Weights of a small transformer language model.
Architecture: no biases in attention or MLP, tied embeddings.
MLP neurons of a small language model. Each row is named by its layer, matrix (up: input weights; down: output weights) and neuron, and shows model dimensions 357-484. Each number is 128 + 32 x the weight over its row's rms, rounded and kept within 0 to 255. Numbers have three digits each.
Before each neuron's rows is what it responds to, as a language model described it from the Wikipedia text at the highest values.

Word after a noun phrase. Function words or verbs right after a name or noun, like "history of", "Rishi in", "Tran began", "Cohen conducted", plus cells in wiki tables.
L10.up988:134118167136158112132094113108154111118103126163236107134094160097100145145104135140137074133126077169127150154079166145134123152122136120180133110187128143176097094167127151166198149195114203093153129152119130171179128104161152132100135064065085088126179162197145200125195102153094123112083117174141106122157129116110117106143167112123134144110118134178145095134136060140170148127145
L10.down988:070128163071130188167112128156122102075140160123121150102184141123130141097107170114141115160151091116155125104156140140082065152187091126120121135110130123083147064131148125097100181104166072117165151125114161138148144155063061084121098077114100202113117100066079121090085131174087112159157127106126138110083131121111162168145161114137129104180122073098118124131143151160140134114185

Passive auxiliaries and word fragments. Fires on be-forms before a past participle (had been included, it was disposed, was recalled) and on mid-word pieces of names or words, often in tables (O-con, McK-in-ney, Seal-dah).
L5.up1384:147118151111111133170161126074151182062110161061100067129123147031120148093185137174133150080115109171120059115124121132169087078130099128051113196087121127107121117132089099140121096104109104134177116070108198071120116170148080154148140115116140177095119075165154146106151164119146178127103115069132089132181165096144117109132126174104097120096117087159104117146095134124180127168127
L5.down1384:127098102155133140129071102126103142083168122077135103130092116133133122182113036121060119150154085104134187108123110151133096128125102163127144100136153144092168152163135128106114130087097125139166125145132168165197133147081111075150123190068165161168128126121122148156191088160138177082080103126126134172156091189111115109117135119151122168126108112116105153131112142110155181128092

Possessive/relational "of". The preposition of directly after a noun, linking it to a following noun phrase, as in Isle of Grain, Secretary of the Senate, source of water.
L2.up1808:171086146149146093141151143163103121043135143137156145194049123157125127133157086144105133131160161077148168124128112122132083156088160100133188144126125087147121194150148124107084167105087192071140148067105146114203111116095161092103138081132071080161133037138130119163133147101147125111163126146180141121103114116118149153148144088141131101083109122052080060105165133155162172125116
L2.down1808:115160101198132116163136128074150172134191185145143115147135178078116098119080134111108132147159172084169093123181121131061119128125104116155147112156176133099168150151179093117079213078113124112147109114188097166135135109123193114127147068108135107195171114140156100177137106118130144077148156121111163167141183052090110105141122181141090113141111192131073084163146130125165166128075

Name-initial subword tokens. First word piece of a capitalized proper name, mostly surnames or places, after a comma, pipe or first name, e.g. Bob(adilla), Jo(gjakarta), Mitch(um).
L2.up1198:160051100161166108132168094165255163198154112133144133095163161148113197137098134125084121212125133127079160204108158100061132128141124113131091107163131147145136156098167065183137128078092164077127146145207147145112089151139124142073155188144141162091157123128109101141147112081069108122130100149112133129106115151147149136074126078169129120146147098117093067192149099102150180097046
L2.down1198:099049083087147069148121121127081112117186154149186097103180184142131135133091190093143173123089152150087141186148157056146164044180105194133141101095130122106097157148097105115143085111174097159147109157163124140055116108128062143084151078139113155158141121093098122100160160139117103132141117123138067099118160107142162134096152154138156173105110134141176132165129188135091110161176

Word-ending suffixes, adverbs. Final pieces that finish a split word, mostly adverbs and adjectives (suddenly, uncontrollably, heart-rending), plus scattered mid-sentence function words (with, upon).
L2.up474:102142159114110140172157139148141071131173144118195101164106133129083135106141136144117080098042105142104133145118116106102101122143134135096143116178137095098112163155122137127134107171125114067099137173150145129129098116119184129176129162141110139159133077121093127113124082110105120153154066111092082144127135087090107108080136183148099096110048111089057124126110083100114130146114
L2.down474:125132123255122110137131141162180123138119146141106183114122227128141107253119184141140114108163141102132158132094125115109105155104111100121103158115109142130157130116156113093090131103146156125166171095112144116102130073134113149123085162117193108116133095118122140160139206169155108121081135104153192167115132163130175116125083114100143147094121128125099107168172146127124100111078

First word in proper names. The first content word of a multiword proper name right after of, in, or St., such as Ministry of Land, South Korea, University of West Alabama.
L10.up245:138110184140130036129122202136099154077101123077147129108096127113117159124133081164146121088147131112098090141109145149186093129159162137094146124089189046113188133058069119107099114140109123155112131128193181126113124132156138121135160156117152128135136119097117132132158104158131109164112107117138087118147132127109112132184170063102141124136116140168162180115146115146094148103145
L10.down245:133143190070173112101060124089125106134132128093049123136090128125127140126097116084038086125079160165099139131144129155115105103093161124044166151090070162165093163165102102066169131145108101136141166147112129166086104065178098128106161129138105139121170205101108120102138123125157142087105120115169096160094166094167128113130149120092096155124140134074167129127093130124081106116139

Biography and discography continuations. Predictable mid-phrase words in biographies and discography tables, such as continued to, worked as, later role, latter years, and the colon after Formats.
L5.up1598:132163184115120034117103171082145094081100102119144147200109129092121111164103113199112117126082147118125127147121197151151120138124128181052128138128176048207085116188109109126136106141102084095153122099079176135135110140104156148114118095113107084081124110101079171105118062098123056134158166120085079105093135152088134207136115111091092091074132119059127124186136085148123000142175
L5.down1598:110111131059183096105113205103088111096113168099111111081078115095141151132112131120085150136147198081143104140144071100114099135085123135140182096149094137120103125149171155180106088116097119115136154145185077205070135088118064090141112148124145136200074132102062153142129203205192135155146108114151107208118151161159119113139093205150148139155120123191226098125122130163087117091123

Final word of names. The last word of a multi-word proper name after its first part, mostly surnames (Brady Quinn, Tara Davis), also places and organizations (Temple Emanuel, Lake Ontario).
L10.up1462:100081108188135144150104107120146099162126080175089129114139116160155140164110098113080103101122077133171129136107120105126090096107117146139154160097161115127109110149148096067182169105086149073169115131120174162098097132128136144170098133141108134182178129143082152167170042112117101154145115116139120085048110097113107138115182146169154015134078050124131159054109149137124114164150
L10.down1462:162109121130139136103087079102157122163106182097149150113115181116128109078114149106120081133153134113106170090136128120191128128153126127123171142145071134138160036162083155074114012112128111159098168162049085119120143106194046105122194119090123183135079155145127098129179129137080029095092117126130113108156152129149142121131090150111182199109141094121163124102142162142121070108127

Proper-name word starts. Capitalized first pieces of proper names, mostly surnames, sometimes places or titles, in prose and tables, e.g. Shu(e), Wi(berg), Wei(pa).
L2.up1969:120095161155109145137074069156093072112119136120141126172075119115086110139127197151091105142086109136154125152124087178111118141096145110050178117139134132093067124126114175140166150167121170129096078127108128119149108123063119097123115102112054175097135078118116132123144140162161071134128124123116131170099149122109055088088088168123066088144086081103036105125143076126138068145174
L2.down1969:118133173110141098130142152140118150161089155141144103102130166202130143197180097129078139137113157177122139166141161102128117085128132129175152098125174131150126131145099107152102213156140132083109140154133117151103162091172116065074139102109203181128097204143160134086121154129103149100128135118141172073133126120135135122186100114148134182122141122090170133118106124180147206153148

Auxiliary verbs and subject pronouns. Clause-core function words in encyclopedic prose, mainly auxiliaries and subject pronouns starting a predicate: "have been", "it", "was", "had", "is", "did". It also fires weakly on mid-word fragments of names.
L2.up188:129127130133099123185080111147132120108160144079154136138102107115116125096130150170109069167097110136146148145101125157116129179185112108118136132163118131142117126156100123133124097203095149115045119204148164075128113127086191103178151128157119144164127109110081130163144106117122085147179151094107098117072137118103071100074084173143071083137065112078060149127117043095123096132133
L2.down188:143141158225145125099134113160170086122087113135114135119111204152107141244132185156155117112147129180132128124113117119143109154166114120137109161109115134145134127129137140171136125147134148106120144106066164119116133082147100144119117143115185195101137145117136142134100180173104164097044118111164220118139142125126187104101079083123159108118131101146086099119169143173120118116108

Geographic and locational words. Words in place descriptions, such as near, miles, neighborhood, CDP, constituency and coordinate degree marks, plus mid-word pieces of foreign names.
L5.up1185:127139151171158103149096135094102104080144149134149073175110173145153153139098155107134152163077114173138090107117126122141163108157107140115147103099093108215126114157081056135114136091069155103135125126129161095118163091104201139115139103138109049152128156110135123142093152140129120153155148177091111122107143119110173086167151154103158087142094169184161166123106104128139133199128
L5.down1185:156134140087134190045121144101103168185137105150101119134113135180150123179050101120108118143110118093112161129090154133130090104108151133190135094137112120078100098137129160143135102166150120128174086073113135090093119144142154191061098138164107123139117174105129102163165153189123147148145151162120135160140151137090193130204083086127159138086183145069135196093100129127104173089157

Counted measure nouns. Nouns for units of time or counted amounts that follow a number or determiner, such as years, hours, weeks, seats, votes, mostly time durations.
L2.up1304:137180172156151142128040134104060081096109146152123111115012140112130089145127168144178177122108134094160095139155099154250057127032109109131176105109158118118068141113127144115110097170103104091154088120094161106137170127094141072140140111091105098154085121081152163121151159121187115177135176116173080135118185171144116146160063161126161102125154167074132186095150134101183069144206
L2.down1304:161116111152146134094177094159154154126153074086161045145182100117114174138166093136073119131104140086122175084118161047125173069180120145158110099190175185135223131122167132149156142079145116134102158150176125127106139115167157103115175128111132134105118121179112093151139126111116133131129101087103160132115072132175132137157150147109121164162136143140137090141164125147124176145079

Settlement and place nouns. Nouns for places, land and settlements in gazetteer-style Wikipedia text, often starting a sentence or heading, e.g. Township, housing units, villages.
L2.up1515:131138192183175109139149155107162117148105169122129084195114158131150163152145164163094163141088148086073104073082143174142085124132072191157161118143102077132118106144131129150122118096083133117126091111154183091171111088112155098140107111081079142061139135084145112075164141062124130124169177118094110201160166161092131106156184159138138097092150097133133075103072125103114125095179
L2.down1515:082128114146157155115118152096109147129120127122091106087143109140141110130167164134102162163111124141133073117134148111134107160124150171142123119150105116122143157140181161109146064064145148105137094083079167135146101105145094115110163158074120128142128099123138164117095119136163100116079136175167133124098125160175139092139142199168068077116102134141111121168116145092128098138133

Upcoming proper name. Tokens just before or at the start of a coming proper name, such as the name's first piece or a preceding comma, "the" or title word: Der(venta), Of(akim), St John's, "client, Y___".
L10.up664:131108119172174182123179099146096097135146156120177103130103090131091151127138079131069152114134136105126139129076145139106046056135091121107128105133100108189151164119162109118194145173102159106107158102169183095137136141125159123146140169116140131117129111144121114099172110107083094123062114124147163142096091121110129175130122066164153132104145106122154115120081142100095128132102
L10.down664:082117154067052129136122136105075174105128132078060145199126129096112108198171112104180156081112142120157072148128124102094171129122158129130101098111103108095148129127092157133109158159150165133084075156142095126176101170082108127152118154134092087163161177161138143104150122112132152123161155150127106122132116139174146115102123131079123160107075159090144169120119118140178143134169

Periods in structured text. Periods inside tables and lists: after initials and abbreviations (Michael E., St., No., U.S.), rank numbers (1.), and decimal points (24.3).
L2.up619:092217148106118141142148101182101129161104153131134110185187117099101130117077169156166126128102098210122062171106085171133130142091204131115130050058123142108102146141093110129160094119092141080133123153158135120144090141161097135142144133057125134184177127074076097089188097180143119151110139107102095162173172091131136113112092155079132078159135129141141151231131094096157059100173
L2.down619:127172106132057140132123159095124124112099212170128103133052142112156126132139211100160127172149120033131113152134123156155112166105125147132109113118162146102209099101163092105133115094104121106129189116152112145118117157105165092156120122129207115108143154121085147121165173096183112126076081141072142127142145153142153134121117131103150126165125144172121144141153127064104116095119

Proper-name onset. The first token or word piece of a proper name in running text, often right after of or by, such as Sir, Saint, Pe(gu).
L5.up423:121149140150113142147171108185160143097138191169115157195072139102103161107141127117114066144120119081064101135080097156122116123129091152117129104108125178152147130107129087167095115125094130150179151126118128080128091189170142144117151222090127154110145170145097175128134091136122089135129086107130123134066119120105113104121169056137126134114138101180111201102170086067179128167134
L5.down423:157116090066147097084201126149182139143131172105113087117167174160152125150103111148146121086181138141088115122108171134067122134135126111105101126141092144091152128105126126155095147193224115101079202106173124125167149157122141019146119090134113127133141157096152188144164088174113166130071066110149121181153157143137157122081121089090147154171121144119255059158097137161110131100110

Contraction endings and "of". Mostly "of" after a noun or phrase (hope of, lack of, much of), plus contraction endings after an apostrophe like can't, I'm, you'll.
L5.up450:131149185127168076157073132136126135148122130051142119173082126094106136127166170139140129145144133156148099198153088194187176119109145130062113160116199126128149076085086144171091119103117156135112157121159128113106118165117120161161118123164123142132102134128131097164105154148140100127148095162138127108089127078032114178140150095082117175079132170144106125084189064124156117150164
L5.down450:126115158133083104142049124090126092154104167160067162118136125153104131137172111131119095126195070137086121121109081227155113168090099122126094092104131085115103064170153085086101061130143089126168141117136116069127131128169066096125144141141133148138125138130133136116154088154135076087136075163189096127122147082102110119133118206107074128187097115132171158128089135176078099097107

Plural -s and table cells. Word-final suffixes, mostly plural or verb -s (metatarsals, leaps, Fours, beats), plus pipes and numbers in Wikipedia stat tables (| 119 |, 1500).
L5.up1762:091094158139135079158095085098109139151143096150119156066128128134118140158090126152115183192144110165126079174122139081141066087150138139133100189112141093127102186102110147132110130170113142115113132184152128051096138147087165091170069162091148152100153107127147121157063158079102095150173106112150137091165124125082168064105094095107100159144108127033084115070121189060056182159103
L5.down1762:189131122100164156126128159116129161132125116110083047112141091146149174122182095218174193133112199057114148140107069112154172087107130127094141157144134123113191101101154146158138133120132128133126177137096150211139176183122104108153180102120217093134115071154151106068151087169135128113048144130110085067041059154151148120135117080091154146100127137141165145108094136146128093144161

Split-off suffix "s". Fires on an "s" token split from the word before it: plurals, possessive 's, and verb -s, as in Step|s, RBI|s, Elvis Sing|s, father'|s.
L2.up494:153109157159115145145125171103152142119155120108148114200138119121100155160130152151157112147068173168129127165068142114139093100101105149071133125149179111156111152153120123162126112123058175059122108091188141120140120151087142092126086166114061101174158044122106132128166099119098053117163144108131055148102202097050126075102111123144131081124106174107078086160110085151175130142093
L2.down494:120085166125139117113132161132167156070175104111148135194105091099123172120111136166163125171106147192102113184082125122110105099106124121103140145138155103157084150113123083145150112126057143117146083137172119113129091152072136101127127144091082111190165078094120162127164082116072117141150102127144103167106163042120113088109132144128124012131090182100109137172141098126153149135105

Closing year parentheticals. Final year or closing parenthesis of date parentheticals, as in born 1993) or (1949–2022), plus noun-phrase ends like screenplays, which.
L10.up1601:098159134125160122141101150078076066195086164171181083168148184139144113060091127130184168121124109194057164143158133142103177119115179161131174121119127102142083104123162110143123078057095197125076134110110160122096122158085114143145110156077117097115157083098184173120093083162124134105135150122114097194185077080143113144146127119142121066154156109135213127122122099128070088085145
L10.down1601:076151163116110139125122144152098173114116089150098163123114101112094170142148088167140117124150127091134146142139196168135151140160123086144163155101110108108093087178065138137130131122138072158095058149080095138059105124172109166099162126149137144128078107149112081136140141159120203146164111115117123156084153154115101074167052099111087098127057132136105150087188136145137134134102

Word-final suffix pieces. Final subword pieces that complete a long word split into several tokens, mostly suffixes such as -ed, -ing, -able, -ive (immovable, battered, nonconsecutive).
L10.up94:050072113164116196118145179149078128141120094160136114143113193109108167092119108107143123144141128123152100096158104177147075126130124100145207108104140093148069108144086162088164125138114141139130139100180194179117097125144162081109138144137099093141148101097141166044103058144096118098154120163178110106080140121103082135061132107150118145129125090123106169104084134180131123118171
L10.down94:072109090191138140124096169118147086108097144118114100131132035117099144143058134060177157205135121161143112133090139159136115164141142103117138153044125133070147100109153112150147222109131166118108119166105140134114180156145136154137148085118127148136080147099117112105106183167141131170108099129154228139129152141146183147146151150098158138163159128113101101077182173086163115111076

Standalone "s" token. A separately tokenized "s" attached to the preceding word: plural endings (memoirs, measurables), possessive 's, verb -s (recalls), or mid-name (Fasano, Bhosle).
L2.up777:167113165200181099148108163158146121100148125104146119193104142113076170125137135181143115154067117205132090140057155146122084134100146135102131130121159105183113161146136107158127106132088149093131092125138161101128099144090142123152113159112121104151166109118108132156160077115110107130151137120124085175080182066053086081123125131135126068102092133105062084158121077162179129154118
L2.down777:133081132196177077141072133112179115134159129122120161172113119146127134000153139148076114156118150122133119148113140159112126128144185126099132128110124115090138111137136079114163073112105141109100124148143137101135038141123101121255128158081092149157138112125132149169167141119130146124172127111133150155103156085100038131112151168171065092132103169069115159203150088099153125130128

Years and numeric tokens. Multi-digit number tokens, mostly four-digit years after commas, in, born, dates or table pipes (1896, 1968), also model numbers, page ranges and stats.
L2.up977:194097079175179118115130183133163137140083131108175127119096164142138189110150154120168147161092182120106167218119123132144110056120107163070210117126213109139103146100051074154118148121085194038120146141163107156097100145152174122090117122072104140175114118141066143120156106047123076148147124132109102136155117084111153096108112161101101112129112173056107155120123093183124105100084
L2.down977:162094096255169154157070096119125070136086174162113106130125166168139125145124118097102150125190142100166132160205130114172103095153117179125133092094189110106096124114130152123108145158147162124136131139137170114069109105171118114107099120100130111113100188089120105159087179113180114176139145100103102120196161145111158155131090109166143178077114160096132168070091170169108112101152

Year-closing parenthesis. Mostly a year token ending a parenthetical date, as in (born August 3, 1993) or (Birkhäuser, 1996); more weakly months, "and", Inc, Jr.
L5.up1416:121149138109111163122162157104097104073141217145142124132124113191114076145111150073179124127098082158070150148114119134161132123101092161159105150118155150145110142119105114149068126081095145128166103133163137094105145125089200129086091130073074151188162150138083111177155115111083121169171123050149109149121142110134134178143120124123092105154116147158076146102111180201137166119118
L5.down1416:097188144156127128100104124145116145109092047059134114089162148099103115170131142094134166157167136060198132151161068155107137082158128125126130197146135117094233141177155097081177070160112135113145127208125109147089143113144149070116159174086158115125101109117185139123164094039161137083139143133114079106107139126172157123143087160140124116138141114065087171140139097082127102133145

Geographic location descriptions. Tokens that end or extend a place, direction or distance phrase in descriptions of roads, rivers, railways and sites, such as River, north, km, Street, ft.
L10.up1562:082130159179136108130108084087148159125188113157148163123125119127152146168168111064139194168051127145164132096141094140164123099120130100092167126099072096168096119098080108208094089119107139134115142172127144152148122186148108137147073124166088133181117155132151128103104113108179152092080090055143075113119185134112131133137137107121170134088083157134118109119116166102063091162154
L10.down1562:121073151121212155146120159112130171116103157143078134104123084214158109072169153118170165090105145181126076128084077077151150086149172127133100123127109142101102151081179123085101156082134132144156096229120075120130090096139115126093132099124138118175053130136086083092095175159187146178153130114139156136128127166114136178132142093105167161105163149110153173176076146119112082177132

Abstract head nouns. Abstract or plural nouns heading a noun phrase, often after "the" and before "of", e.g. protections, needs, nature, history, confidence; often the plural "s" suffix.
L10.up465:041118109156111160129134130119105091097094061123095076127125132141156117057080165185159135139129110141166093137154102099108181112158189159126121128100101105126062149106143134191138089089062167118143179140183134106109143144069115062148093169124119061178132184085108192134098101097110087085107055110107088143099085101133148161136115143142141141129089128124106096109076074167127119131164
L10.down465:108145113179075114129120172173193105148211114066126138126133162181127124078098148124117106101149147069125113120134140111068114084121087116128196145155097102147164134140081048115144079068133208146104146173145114078090166126123135075175157080177148105103131162093100147117085066086192136175108135150119108069127091172120163098087131173071140122136103119141139144135104139140086151136134

Institution name completion. Final word or piece of multi-word names and abbreviations, such as Public Health, Ministry of Food, St., PML, HGSE, and table totals.
L5.up777:065097162127127164114163125042190124162112158154131149191101158090108129111156132095152082098120132119127088130102118043096125114126180060150134100123165057120142136166013119120143136145131172119087137140161157130108068076147189109147059169114104116145126124121089189100166157099064124185107124167132095138145145156161130140150160094066131158139120146103119148081137102104108148142118
L5.down777:141103127173102125124089118139131078100172111191087168177177139133114130107089127161141113084112135159109124137129108093108127166114117163140108146136049115084072139162018104105178117185122145117076181156076082064114138139124145104094137151125150175159089132146125121129131119124171096164090140155144167134126147152110130020099087146124173115130150096099114131064145063138159153128109

Token after a given name. First token right after a person's first name, either a middle initial or surname start (Robert S., Craig S|later) or possessive 's (Mike's).
L10.up611:116136148123136130158180142087130154148145180117132103156108138139105099129134107106115091148153082155105159201109129081151091096082106117166161110179155134085129153120158166115127094140145129105174154084147139128192101130120180096191082106152137100127134034092094124135091116102133063110102120090071140175124074137136104123039122097155145138156161108183062154098119146183123111127151
L10.down611:102134150245126099085076127105137158151139079107134135164092177099134165134159141151109100155115086171138126110101137122144123122194101170128108136125156129092128172133113123130149095125117165095114081123139122086103121096092186099144127148175115132155092109100142148150123097189166093130087074134111126059146128125102124093108130169112109115075157089147179119101162103138160126097146

Table cells and apostrophes. Fires on two groups: separators or scores in sports and results tables (pipes after W, Party, Pos), and apostrophes or possessive s (It's, World's, Turney's).
L5.up1207:148109136139113178170135095132200155144121099130135159137029172084129093094138147131170130125099154159143170138104121178148056152084151124119119118207131154125088157095159120140148083078131104120221067155123158077143124145120160095149116087138161101085134127091087149157140143114146091138100113126103105163116139206134128138094123146096128130145103112091111142134098082106154159069160
L5.down1207:098119176154162158102096137137056116095129184098220128148120116179133109148075161150142130126152135150125115117104129170118157100210126145162178092124064068176095128133152101121078176138177092101150151147126175170127095125091144151170111117151039142102079091111086091180162087064085089133126161075126133125193101162112110104133095135153147105153102108118151143114136139131129078228152

Second part of names. Continuation tokens of multi-word proper names, such as a surname after a first name or the word after St/Temple/Boca: Dent, Emanuel, Grande.
L5.up888:180048114160105120141109129173191096152104103145142163164110126147085136147180135081131081154077065117157154172113115075121123099104174174171095145151169133122134088140140117136171112066098167099190145108117131145132084111092146142156154206145168138072127135174098161149118062097103119151131064061111140103086141110126090123085161126149126128157115082108116108118091134091172193122136
L5.down888:118168160103154152155123121090136074149085104097153148091174172113073136131110117145130171110146219085082166126120142130207185086087118159152193145081110121104069155135132141181136125180105113113132054182111109121082148108167100137127142121136070125128158147142200079171158061098087123081146181171139161107171124183104131163138111189147129110117134123072098103106114154160138045073147